From a checkpoint of a small transformer trained on Wikipedia.
Size: 9 layers, width 384, 6 heads of 64.
Training: a variant of Muon for these matrices, 668M tokens, 10196 steps.
MLP neurons of a small language model. Each row is named by its layer, matrix (down: output weights) and neuron, and shows model dimensions 160-255. Each number is 200 + 20 x the weight over its row's rms, rounded and kept within 0 to 999. A neuron's up and down rows have the sign that makes its largest values positive.
A block is one neuron, or neurons of one layer that tend to fire together. Before each block is what it responds to, as a language model described it from the Wikipedia text at the highest values.

Responds to: Mid-word pieces after breaks
L2.down564,199,176,199,206,209,225,191,196,220,197,220,184,218,205,229,219,181,195,209,216,249,235,183,224,205,177,228,205,229,209,208,207,218,176,194,192,192,201,233,167,201,205,196,243,218,204,200,189,242,170,175,238,194,192,203,188,203,211,213,193,213,170,212,224,223,206,214,209,180,178,210,191,164,220,194,162,201,193,228,190,166,201,152,180,227,234,212,201,171,205,208,180,221,171,191,218
L2.down962,205,160,201,185,237,192,206,205,148,239,201,201,180,213,188,202,219,185,219,166,195,214,222,200,219,208,178,211,211,191,216,211,181,186,214,239,187,223,221,177,202,175,215,161,184,181,189,179,209,193,250,180,197,172,184,219,204,190,183,147,242,209,192,179,207,227,207,207,181,209,237,183,167,187,234,240,202,213,216,241,222,200,230,176,185,201,192,208,254,183,185,178,203,219,218,188
L2.down1072,204,223,176,197,180,200,188,215,156,209,240,192,210,216,168,211,209,210,201,204,175,228,189,188,191,220,205,187,220,201,184,203,165,220,194,239,174,206,203,195,226,191,198,199,196,176,206,211,204,159,206,193,165,211,191,235,215,205,181,178,196,211,184,189,208,199,202,193,187,190,188,205,190,222,157,195,195,201,207,217,218,169,168,191,220,222,221,210,164,187,167,170,236,206,196,188
L2.down1183,193,218,189,174,229,179,218,233,180,201,178,207,210,165,205,171,179,162,181,214,190,210,181,180,212,180,208,190,216,151,182,174,180,173,202,196,210,155,176,226,169,218,201,197,201,249,188,237,192,192,212,188,207,231,179,200,211,193,192,215,208,187,196,192,242,212,190,225,215,200,164,175,190,214,170,178,162,202,200,168,233,205,234,228,208,209,176,199,175,171,180,180,217,191,230,208

Responds to: Short linking prepositions
L5.down115,170,183,194,228,197,199,212,241,198,182,222,219,198,184,187,192,226,235,207,182,197,226,194,191,227,163,193,196,211,171,181,203,229,190,194,205,221,183,178,201,171,217,203,223,171,215,198,208,218,187,180,204,202,212,177,187,202,177,166,177,182,213,160,194,232,194,194,216,180,190,160,194,186,199,219,174,172,195,192,206,175,175,177,199,154,198,214,183,200,198,190,191,223,186,219,206

Responds to: Early-clause verb/connective
L5.down745,178,199,244,194,174,196,217,193,198,204,269,190,213,170,182,220,221,200,188,189,172,230,202,223,188,191,228,153,158,190,171,217,205,245,176,223,181,207,229,203,199,192,222,169,193,189,196,180,210,200,208,225,193,198,192,167,220,196,177,217,203,176,193,252,190,199,190,206,182,221,180,209,214,207,146,192,206,187,207,221,191,201,155,204,196,198,204,210,207,180,187,196,195,200,204,217

Responds to: Existential there verbs
L4.down44,188,216,215,189,210,166,203,217,228,205,193,194,177,171,186,193,211,238,183,206,229,191,178,215,211,153,205,205,228,174,233,208,192,188,197,192,213,169,198,216,210,228,195,205,184,182,184,239,225,204,232,176,190,209,236,188,198,214,216,197,220,207,211,216,237,206,198,197,180,227,199,230,221,168,145,208,145,213,175,215,183,223,205,215,252,201,246,206,215,205,208,191,217,179,213,188
L4.down145,212,230,206,191,177,174,194,201,229,201,223,174,238,187,187,192,217,202,208,199,220,208,182,203,185,217,180,222,222,215,212,180,217,212,175,161,200,225,177,214,189,215,191,175,196,233,199,193,212,203,175,211,187,171,185,190,177,224,201,209,187,202,229,202,205,170,246,220,218,227,182,193,202,170,167,201,220,211,194,183,241,205,217,163,162,226,223,192,216,199,200,216,196,207,205,201
L4.down161,203,222,209,208,191,188,195,195,182,169,209,183,225,241,221,237,192,189,202,208,212,177,216,189,187,209,211,197,223,184,207,181,228,192,147,209,180,202,211,224,191,183,221,179,186,190,193,206,209,235,177,194,233,217,180,223,167,189,230,208,186,200,215,199,191,183,202,176,247,213,210,190,183,183,197,246,192,183,212,201,206,209,194,191,169,190,221,169,184,167,214,216,212,185,208,178
L4.down577,228,186,219,239,223,184,211,228,261,215,201,184,226,193,192,195,196,210,184,224,182,179,209,220,206,184,199,208,215,203,222,207,156,210,181,225,228,184,179,197,203,198,195,199,195,217,202,213,211,208,202,214,242,175,201,180,206,197,221,210,200,230,217,174,190,226,212,212,195,211,226,185,240,204,166,177,197,176,174,183,191,193,183,229,188,221,204,204,186,212,201,282,197,166,208,178
L4.down672,181,194,178,192,180,205,225,205,207,181,206,189,220,217,176,197,198,195,211,182,217,233,218,210,219,205,209,203,200,200,176,195,217,180,211,190,210,238,190,200,178,150,172,191,179,179,221,201,243,190,176,163,217,167,194,201,199,202,218,179,236,196,180,204,205,172,232,216,223,186,183,211,201,208,194,196,185,204,192,215,195,192,128,194,227,160,226,191,194,207,199,203,181,183,230,191
L4.down783,198,175,176,192,185,179,173,197,216,207,183,217,199,223,209,176,200,211,182,199,200,197,149,161,184,194,192,197,190,210,193,195,205,209,202,229,212,213,157,159,199,213,196,175,202,208,200,212,183,200,165,195,176,210,212,266,179,182,201,212,179,199,195,186,239,213,234,233,162,180,194,205,223,211,198,211,204,180,195,169,228,187,197,213,207,203,188,193,191,213,188,239,195,220,183,222
L4.down792,224,170,218,176,258,188,227,213,206,194,191,166,198,214,236,163,177,229,240,192,206,230,196,235,167,238,180,180,212,208,171,166,219,211,227,201,239,169,177,201,175,203,212,190,183,218,188,208,231,205,179,211,234,202,223,176,248,244,218,229,176,195,222,199,181,207,206,213,188,211,159,163,204,210,193,229,196,231,194,189,213,184,178,200,176,197,204,196,192,203,215,197,194,210,220,147
L4.down830,230,164,196,183,195,221,208,193,197,206,230,234,194,207,213,191,188,198,176,194,158,199,181,174,202,194,182,168,217,210,201,184,206,228,191,184,165,236,209,178,200,211,183,183,199,195,178,194,197,221,188,214,166,249,199,193,204,208,207,217,207,252,193,185,229,193,181,197,213,163,151,185,214,185,229,208,213,194,199,178,200,167,218,162,227,174,210,211,181,216,177,219,206,169,210,215
L4.down837,199,199,188,203,233,195,205,211,177,212,182,193,227,179,225,197,194,171,172,170,232,235,176,196,207,200,221,198,200,176,214,200,212,135,214,181,228,193,212,235,223,222,218,197,195,193,198,183,177,200,169,215,217,174,205,197,197,233,209,221,167,167,179,169,219,240,210,167,215,191,194,217,171,169,204,199,192,194,199,189,149,212,188,209,214,194,207,204,198,182,203,201,188,203,187,209
L4.down846,215,212,203,221,189,219,184,189,187,186,234,212,194,196,199,235,222,179,226,185,182,193,203,226,168,207,201,229,205,176,168,186,164,219,181,208,177,202,199,193,198,197,158,207,206,181,191,210,227,210,229,236,197,182,225,216,167,188,244,192,226,234,178,193,179,214,194,178,168,195,194,185,187,194,173,199,204,218,209,183,181,222,229,220,193,202,178,229,226,157,230,212,188,185,222,201
L4.down890,143,207,201,198,181,216,197,206,218,205,233,209,196,218,217,220,242,182,158,209,235,194,183,191,206,225,219,204,183,227,211,174,177,209,166,176,169,193,193,216,211,204,158,207,225,218,179,183,188,209,185,200,190,191,207,238,211,231,204,203,167,213,179,197,204,253,196,207,229,186,219,185,220,215,186,196,209,186,208,188,223,189,200,198,243,189,174,192,139,211,215,159,187,193,200,210
L4.down971,195,157,225,207,210,187,177,191,239,190,213,202,250,196,204,171,211,214,156,204,198,240,209,182,208,203,198,197,210,188,179,193,210,231,219,212,191,213,226,172,247,221,236,211,210,230,223,199,219,172,199,233,223,223,197,201,223,184,184,190,222,193,193,209,195,194,195,183,192,196,183,203,196,197,167,207,184,231,193,135,216,189,242,219,184,193,154,180,208,206,200,190,222,166,195,221
L4.down973,202,226,223,173,182,192,203,215,225,208,199,213,197,201,158,183,184,198,236,192,192,183,205,208,217,213,195,222,226,176,175,199,202,210,178,201,210,225,191,189,213,187,217,170,218,209,216,197,193,217,245,217,182,190,167,206,207,175,218,190,192,206,213,248,200,178,190,212,202,243,185,193,204,217,199,224,178,176,217,202,203,175,227,193,211,210,201,205,212,203,205,228,203,246,205,252
L4.down1186,214,211,224,184,226,203,159,222,202,201,195,205,178,213,187,193,208,185,217,202,192,191,239,202,172,177,181,201,234,195,177,217,203,216,224,211,186,202,206,192,203,211,203,195,162,208,243,195,186,221,183,178,202,188,212,239,211,228,221,218,185,219,191,225,208,192,187,199,214,201,195,208,187,211,216,194,177,190,199,169,224,208,230,176,178,184,196,202,225,220,203,221,197,193,204,205
L4.down1366,181,197,230,202,197,177,180,176,179,220,186,188,191,221,227,204,186,178,206,195,176,200,180,201,189,217,202,230,204,195,197,202,213,217,222,250,185,191,196,174,172,213,214,187,197,190,177,228,200,222,164,199,208,193,238,180,215,218,184,208,191,188,185,213,201,183,194,192,189,177,137,188,178,241,148,193,170,164,186,189,199,182,195,188,218,225,191,227,203,205,189,196,223,217,174,184
L4.down1411,195,175,210,236,212,205,179,189,176,175,171,179,191,197,235,217,191,190,177,236,210,222,223,221,187,206,227,186,173,188,182,135,184,205,212,183,195,202,194,225,199,214,227,203,230,203,201,209,178,171,174,201,176,189,242,194,200,247,189,205,206,197,174,212,229,209,197,176,174,232,176,173,223,212,191,192,196,180,175,225,169,216,212,238,187,203,165,206,184,206,193,205,183,195,203,221

Responds to: Section-heading closing markers
L5.down677,170,157,235,218,185,165,201,178,172,170,184,188,185,235,210,181,168,212,200,222,192,177,187,171,211,206,216,194,231,240,181,193,230,212,231,200,168,183,199,200,206,221,215,168,185,214,200,202,215,171,209,222,194,206,208,194,246,217,230,232,207,187,197,182,211,215,216,209,228,201,203,176,177,183,203,226,214,215,144,198,178,194,229,202,190,208,234,165,187,194,201,241,165,188,230,195

Responds to: Section heading closers
L2.down46,158,215,223,170,187,200,213,210,200,181,218,190,181,210,174,197,161,171,203,195,187,206,181,214,200,179,199,224,223,215,207,222,226,220,209,195,165,224,198,178,226,227,199,200,181,192,181,198,198,176,222,200,213,220,216,242,183,218,220,182,193,196,178,230,202,213,193,188,204,253,157,189,205,184,216,175,185,184,190,187,219,181,184,215,215,201,208,162,222,220,218,184,165,199,165,193
L2.down169,236,195,220,175,213,146,211,203,177,148,220,189,203,220,193,158,180,203,234,214,190,174,215,194,170,208,185,231,178,194,222,198,185,219,179,184,187,176,193,208,211,213,197,207,213,193,214,183,226,165,197,212,206,211,153,195,206,201,195,191,200,183,176,165,193,182,211,170,177,200,169,180,189,189,214,195,169,199,206,204,183,182,175,220,199,181,182,201,203,178,182,227,201,218,184,209
L2.down350,180,145,218,189,192,176,205,236,154,205,182,197,211,204,199,214,239,215,170,228,177,204,210,178,206,228,222,235,169,174,204,177,169,189,195,183,176,193,216,214,207,247,167,165,207,197,190,202,209,220,209,188,208,198,193,167,192,171,216,192,211,209,186,210,212,187,212,215,156,177,199,168,200,183,185,179,190,210,226,223,210,182,210,164,173,197,171,194,215,195,181,175,166,230,172,197
L2.down682,201,181,164,188,171,181,237,182,193,184,228,189,206,187,201,222,202,208,203,183,202,190,230,208,179,166,165,192,188,216,189,202,176,172,157,160,211,214,196,211,168,177,212,204,222,183,184,199,214,208,217,192,212,216,228,183,200,159,211,205,211,204,226,242,225,186,189,190,181,223,227,208,193,179,210,226,202,208,191,235,199,178,219,218,200,208,197,197,194,221,230,215,211,218,209,221

Responds to: Short preposition-like tokens
L4.down197,215,201,191,222,203,193,241,173,162,184,170,215,185,188,220,250,195,182,235,220,173,195,228,209,203,218,203,180,208,194,219,197,235,163,172,193,205,231,140,190,187,187,231,251,206,168,189,201,194,163,209,224,224,200,190,233,198,200,210,218,204,165,211,216,213,199,201,173,180,186,214,186,187,183,171,198,141,214,224,215,195,214,185,182,215,165,188,223,207,206,187,220,220,188,210,200
L4.down346,216,212,175,140,195,185,208,193,182,175,193,192,209,196,198,207,174,212,176,224,235,214,214,213,181,195,206,209,171,186,211,220,195,186,204,222,155,200,183,200,192,197,192,236,199,211,224,185,185,142,178,219,227,206,183,222,211,189,224,185,191,215,158,191,220,192,216,208,223,180,181,211,154,176,212,201,196,198,205,206,143,198,193,222,166,212,204,217,194,210,205,204,226,186,205,227
L4.down391,193,164,182,196,195,171,197,209,160,191,225,226,152,173,240,199,210,210,174,171,217,194,212,154,197,198,176,195,190,202,193,178,190,220,201,217,205,194,197,181,208,246,211,185,210,171,205,183,184,194,236,194,215,172,203,200,171,192,169,184,220,194,188,211,222,207,196,190,219,215,218,169,172,188,190,195,210,203,206,199,200,133,188,198,177,190,174,203,200,196,194,176,205,201,190,184
L4.down432,216,211,197,235,188,205,193,211,191,217,177,172,190,183,173,222,244,206,202,180,205,204,172,174,234,183,227,202,228,206,223,219,204,166,203,203,214,200,208,237,221,214,170,176,163,207,158,180,204,159,186,187,190,203,214,205,184,181,175,184,220,186,174,207,198,181,227,211,190,184,219,206,186,170,217,217,188,184,202,205,217,179,197,167,151,243,222,196,200,207,190,216,178,174,231,207
L4.down468,223,200,210,233,214,201,188,194,238,219,225,213,187,186,205,199,228,243,195,191,174,205,194,221,201,188,181,238,195,187,199,225,183,212,196,193,199,167,199,202,188,126,213,182,203,167,199,207,211,196,199,189,194,201,224,193,202,206,188,203,230,175,203,186,212,201,208,194,182,170,180,215,191,224,193,177,199,162,204,188,234,203,206,189,217,206,214,219,188,191,186,166,229,197,194,210
L4.down678,193,142,177,231,184,212,180,190,188,174,209,180,232,202,222,200,219,240,204,202,193,211,197,201,224,190,154,236,185,244,188,225,200,172,209,198,237,150,153,165,210,241,212,206,177,182,194,210,212,216,214,166,164,201,215,178,207,177,235,230,212,200,182,194,211,156,204,188,187,215,184,226,224,178,155,206,203,229,151,201,215,183,253,210,188,219,214,179,179,206,211,221,183,214,207,210
L4.down833,199,215,190,209,182,178,195,189,206,205,208,185,204,227,195,165,238,202,216,185,193,213,224,228,216,184,197,176,208,184,232,230,209,177,199,212,183,228,173,176,215,140,202,206,198,182,220,189,219,164,186,197,151,220,142,197,183,224,237,197,205,196,197,229,204,207,206,228,241,198,201,215,187,187,207,217,216,206,214,186,188,209,175,188,183,251,207,173,194,217,201,226,245,225,196,190
L4.down1042,183,209,206,199,185,207,184,185,230,182,156,210,194,240,192,207,169,168,211,203,246,216,199,209,207,214,198,191,205,198,193,193,193,205,194,193,211,180,187,183,190,223,185,223,166,218,231,216,206,189,200,221,188,194,212,212,185,210,196,175,208,199,186,222,179,220,193,197,221,225,224,194,170,188,207,206,194,186,169,227,189,237,232,197,200,209,195,216,203,206,183,193,185,170,189,202
L4.down1091,178,190,180,205,205,211,215,238,212,164,219,165,191,191,206,237,209,214,201,200,183,219,203,189,179,188,219,212,196,206,194,215,190,213,178,183,225,171,209,202,196,221,219,170,201,189,163,198,189,165,215,161,169,208,208,199,212,205,177,202,212,194,209,195,210,198,211,190,212,208,242,202,209,199,178,198,202,252,215,231,217,191,220,162,232,225,237,214,197,183,227,233,183,224,209,196
L4.down1130,158,225,191,207,212,196,200,222,226,190,193,193,217,210,215,195,187,214,190,194,199,218,209,188,171,221,183,206,218,175,171,178,197,199,177,188,192,198,189,205,211,209,174,200,193,174,199,184,201,192,167,173,235,197,218,196,202,172,197,207,240,207,226,222,188,219,198,204,196,184,209,204,250,187,192,185,206,220,227,200,207,165,220,201,188,192,181,216,188,192,178,199,177,214,176,201
L4.down1139,168,224,228,198,186,182,208,190,191,172,224,240,191,189,210,222,185,185,179,177,242,211,211,187,217,195,243,191,188,169,179,253,204,194,219,205,248,202,207,223,162,195,203,230,190,200,199,221,174,208,181,204,228,185,205,221,203,147,203,173,193,192,184,173,179,193,210,215,212,209,208,237,197,206,215,174,205,201,218,206,192,166,168,193,195,187,218,215,220,210,184,194,169,213,192,166
L4.down1216,201,199,212,228,186,205,190,186,198,247,198,191,174,206,234,174,236,216,245,201,159,205,217,158,208,211,176,201,199,200,199,227,234,204,205,209,194,183,218,195,218,187,206,185,169,165,230,236,216,195,192,226,181,234,198,212,237,181,155,205,214,213,185,190,166,190,212,192,193,214,190,179,226,189,203,163,212,194,187,186,181,200,175,240,184,191,228,196,241,184,174,227,221,201,225,217
L4.down1221,190,194,228,248,188,222,176,204,183,179,201,216,218,207,176,188,158,224,178,193,223,215,162,182,204,212,209,188,184,187,170,235,176,185,200,227,212,159,159,180,169,206,181,183,183,241,206,200,195,215,189,187,181,200,238,206,200,203,194,218,215,187,182,200,208,188,202,206,171,201,190,168,197,218,207,202,196,206,177,163,209,185,178,232,181,201,209,190,177,198,215,194,190,197,200,183
L4.down1368,198,210,182,213,231,220,208,215,194,176,192,185,172,198,204,214,170,190,221,215,187,194,202,227,195,232,197,192,203,209,160,219,208,204,198,217,234,185,213,197,170,217,226,183,201,215,210,212,198,193,175,207,188,210,188,216,212,192,204,198,190,203,191,193,206,179,211,181,228,186,212,191,186,209,161,231,193,205,173,186,237,198,183,188,154,195,260,174,170,196,206,233,198,208,253,192
L4.down1444,203,212,240,190,193,141,185,204,187,223,193,242,239,231,190,206,204,194,190,219,197,223,188,203,187,202,220,187,200,190,184,210,163,192,198,224,202,186,203,182,164,196,181,213,222,178,192,161,191,218,189,187,189,187,200,238,247,184,177,212,202,183,197,187,200,200,215,198,200,190,197,163,198,155,208,221,226,198,181,240,184,194,175,195,183,223,221,183,202,216,192,185,196,210,174,218
L4.down1485,199,199,217,181,189,211,190,206,183,214,182,228,180,217,218,231,171,173,211,219,217,202,235,152,182,183,236,209,207,201,172,171,213,266,199,184,184,225,206,222,224,202,210,216,209,224,177,194,171,213,194,170,207,183,200,209,178,194,216,220,196,209,166,153,209,198,207,201,193,207,194,183,208,203,201,169,242,206,206,228,209,193,183,204,221,223,179,199,184,175,252,180,216,216,189,196

Responds to: Sentence-initial first tokens
L2.down333,171,209,194,193,209,223,197,175,172,214,208,176,195,181,181,205,214,172,198,201,185,188,242,195,237,208,187,182,240,200,184,190,165,225,173,178,218,211,224,208,201,213,183,202,197,204,215,217,194,193,191,183,167,194,177,179,198,215,195,189,182,201,226,192,184,191,200,198,176,244,194,166,226,165,225,218,204,186,211,196,221,191,195,184,213,193,189,220,204,202,149,251,189,188,207,198
L2.down839,214,232,191,203,178,198,185,211,178,161,228,233,198,189,191,214,212,224,228,223,225,196,194,171,216,205,221,208,173,216,192,217,209,214,202,210,185,192,188,203,218,231,189,181,186,190,195,183,191,174,206,223,195,227,231,205,194,187,207,185,225,177,176,204,211,192,217,201,206,204,203,171,217,196,189,173,207,174,182,173,193,220,182,201,202,228,219,188,144,193,197,232,208,205,228,216
L2.down936,185,188,184,213,200,211,179,210,212,202,205,200,206,170,172,195,205,190,226,223,226,219,175,195,183,178,208,201,178,203,215,186,209,207,171,209,217,214,222,165,165,218,208,176,206,166,183,231,235,175,169,187,176,189,203,182,200,171,207,192,223,191,153,214,194,181,216,224,211,180,228,159,225,188,198,197,202,196,214,199,202,182,172,205,242,196,179,218,151,187,195,219,166,205,214,168
L2.down1011,266,210,184,189,198,205,213,203,219,156,204,217,195,199,225,214,213,196,233,224,203,182,202,163,173,221,214,207,166,181,186,161,170,191,202,188,215,201,177,213,179,187,167,213,206,187,226,210,192,177,210,176,182,230,222,204,222,174,210,210,217,201,185,224,219,223,202,221,161,185,210,208,183,176,171,219,222,170,183,234,224,158,173,191,149,239,225,216,181,181,193,189,251,193,217,207

Responds to: Section heading closers
L4.down1,171,197,224,211,168,198,183,169,203,207,225,171,190,161,210,177,222,221,186,236,199,188,182,210,178,182,221,205,220,174,193,182,175,217,207,199,201,206,216,224,202,224,167,196,188,193,221,172,203,187,242,211,188,201,224,227,193,190,168,244,208,196,191,163,226,217,173,196,199,216,202,202,185,221,194,239,203,212,224,233,194,184,246,211,195,183,190,162,208,209,173,234,233,163,196,207
L4.down223,227,182,201,216,183,201,214,158,211,177,204,238,202,207,191,163,187,241,166,216,212,205,186,232,235,210,195,213,203,228,189,195,205,164,214,202,218,198,208,230,206,205,187,192,195,183,183,228,215,199,209,204,213,193,173,205,201,217,170,192,179,194,226,193,222,224,137,198,244,175,188,183,161,213,160,177,180,198,181,217,209,180,231,184,201,220,214,215,198,161,218,174,193,194,200,176
L4.down303,182,190,209,178,184,210,229,193,178,167,217,221,210,245,221,211,183,199,196,215,203,192,189,169,185,219,188,213,213,230,201,213,182,241,194,198,228,216,188,177,184,229,172,211,197,169,199,221,214,174,213,193,200,212,241,208,211,193,199,183,189,189,220,202,241,209,179,202,234,177,197,201,199,189,188,178,202,210,181,198,217,223,213,224,189,219,173,197,139,196,186,213,174,142,191,235
L4.down319,196,201,168,217,210,202,190,157,206,191,203,169,212,179,199,201,196,198,219,226,227,212,229,193,229,204,185,215,192,176,195,196,186,196,204,161,206,201,190,185,227,179,216,160,167,191,207,192,212,212,193,189,196,204,206,184,214,194,195,186,189,173,203,216,210,160,215,236,220,179,216,161,229,226,191,211,193,212,211,205,171,179,209,172,194,196,222,207,226,224,170,157,202,178,193,225
L4.down353,242,207,210,200,211,202,179,226,215,259,194,176,180,175,188,229,200,194,182,189,180,184,211,215,200,232,194,193,191,210,212,216,181,191,189,186,222,172,183,220,211,167,204,164,229,197,187,218,213,189,209,206,231,181,176,217,181,221,205,190,215,205,171,221,205,204,210,186,223,231,179,214,203,205,202,217,184,205,205,203,203,183,215,180,202,208,191,224,173,218,183,211,161,226,202,208
L4.down357,191,229,161,163,191,167,176,179,189,195,216,222,170,151,223,218,191,226,166,184,198,177,213,224,205,210,208,210,230,192,238,180,220,206,174,231,222,202,185,180,170,192,181,227,217,175,207,207,189,203,187,194,211,175,217,192,249,180,198,195,216,183,182,222,169,172,181,185,185,185,224,181,164,201,202,226,181,174,210,189,214,197,196,175,176,196,194,191,169,172,203,171,207,219,198,208
L4.down631,196,238,173,189,200,214,166,170,210,171,201,187,192,214,194,216,238,183,240,219,209,203,190,196,201,217,202,173,205,190,182,194,219,178,202,193,214,184,189,221,190,199,230,244,218,211,217,207,171,202,185,219,175,211,176,181,201,197,171,236,192,232,234,216,216,262,199,197,212,191,196,210,213,153,181,202,211,177,209,217,205,217,153,208,197,189,232,209,156,186,168,211,204,207,243,180
L4.down795,185,228,214,188,189,218,195,227,219,201,202,183,208,150,183,191,203,221,175,184,216,206,192,191,187,219,228,204,222,202,200,216,200,176,210,200,226,183,192,190,207,216,198,190,190,216,197,213,227,204,211,195,173,194,205,145,240,200,211,223,177,214,206,223,217,183,207,178,190,227,176,219,223,214,242,198,195,185,227,227,173,201,173,205,237,198,214,206,210,149,219,203,203,217,224,202
L4.down815,194,208,189,197,188,210,202,177,203,200,196,192,176,206,204,193,220,187,195,216,221,217,223,182,222,195,200,197,183,181,218,206,190,184,215,219,189,197,222,198,210,196,192,217,213,264,203,169,178,203,201,223,218,178,200,166,157,187,232,195,208,212,202,206,188,214,155,208,180,185,204,179,203,225,222,230,188,209,218,188,181,165,205,205,175,187,211,206,169,197,206,192,209,183,188,195
L4.down1009,201,197,138,176,194,214,199,194,161,209,166,204,212,208,174,175,196,210,167,214,201,210,183,152,130,201,196,215,157,230,208,218,199,187,171,228,183,176,180,198,189,214,211,195,213,194,201,206,195,213,215,169,189,213,169,206,182,191,199,176,167,190,209,203,216,163,210,157,185,208,208,246,195,179,189,209,207,227,203,218,193,219,186,235,191,203,175,175,205,195,178,201,213,207,189,183
L4.down1050,237,163,207,208,202,207,200,208,188,201,211,215,220,217,196,189,181,220,233,185,215,207,171,203,211,197,195,203,205,178,203,173,200,172,185,215,200,228,199,172,170,193,218,212,197,186,197,191,217,218,205,207,185,186,206,211,205,205,214,223,179,193,162,192,204,209,209,196,203,182,214,192,148,163,178,188,227,201,211,193,180,197,147,217,201,211,215,183,164,214,215,180,220,238,203,205
L4.down1162,219,220,210,176,190,218,215,185,201,188,177,219,213,173,180,220,192,183,205,178,206,203,213,202,176,216,199,236,172,181,201,231,188,173,207,191,207,200,200,177,197,212,182,180,214,196,192,183,227,208,211,195,192,162,216,188,191,208,239,205,199,199,202,205,192,180,187,172,180,234,228,192,167,191,191,179,215,190,223,197,216,213,113,197,212,233,196,186,200,239,208,171,193,222,197,206
L4.down1274,224,192,219,226,210,206,228,201,181,202,201,209,173,221,187,202,196,202,170,220,188,185,217,189,177,195,198,199,211,232,183,220,234,226,191,204,205,156,224,201,168,201,230,186,181,216,221,211,170,204,195,184,188,181,213,196,205,153,197,192,235,215,226,217,220,205,194,209,157,135,209,195,179,177,226,200,204,220,218,182,169,169,221,214,175,195,217,213,219,212,221,238,191,193,236,211
L4.down1300,205,205,188,147,184,181,183,189,184,204,208,190,181,176,194,229,219,203,213,197,198,172,219,209,201,198,201,189,247,197,218,211,212,206,216,205,188,173,208,181,206,157,167,204,207,204,205,204,213,186,202,224,201,175,199,202,187,171,197,243,186,232,188,170,218,162,196,217,190,177,158,186,201,169,231,173,178,191,192,190,161,161,183,188,201,202,187,206,199,162,203,199,203,199,171,191
L4.down1421,201,222,221,191,197,191,189,176,191,223,228,213,181,197,209,186,199,163,220,181,214,209,196,212,208,202,228,167,222,207,213,206,175,169,173,200,169,215,217,214,217,206,191,210,158,233,217,214,192,197,212,199,193,197,226,177,215,222,214,190,220,207,166,213,177,204,220,159,206,168,170,216,186,169,224,207,243,203,176,199,232,169,170,205,203,197,202,183,159,176,200,183,233,166,219,185
L4.down1525,225,228,183,179,190,184,192,171,219,212,182,195,223,217,199,205,201,241,189,201,198,223,207,211,193,182,163,171,195,186,193,202,211,209,201,194,246,208,180,200,212,222,184,183,185,205,205,194,209,203,208,200,172,197,197,171,198,198,185,192,193,208,182,196,215,174,206,198,190,186,198,220,207,196,206,207,209,181,215,178,188,206,231,213,227,227,237,198,184,192,184,182,199,193,187,205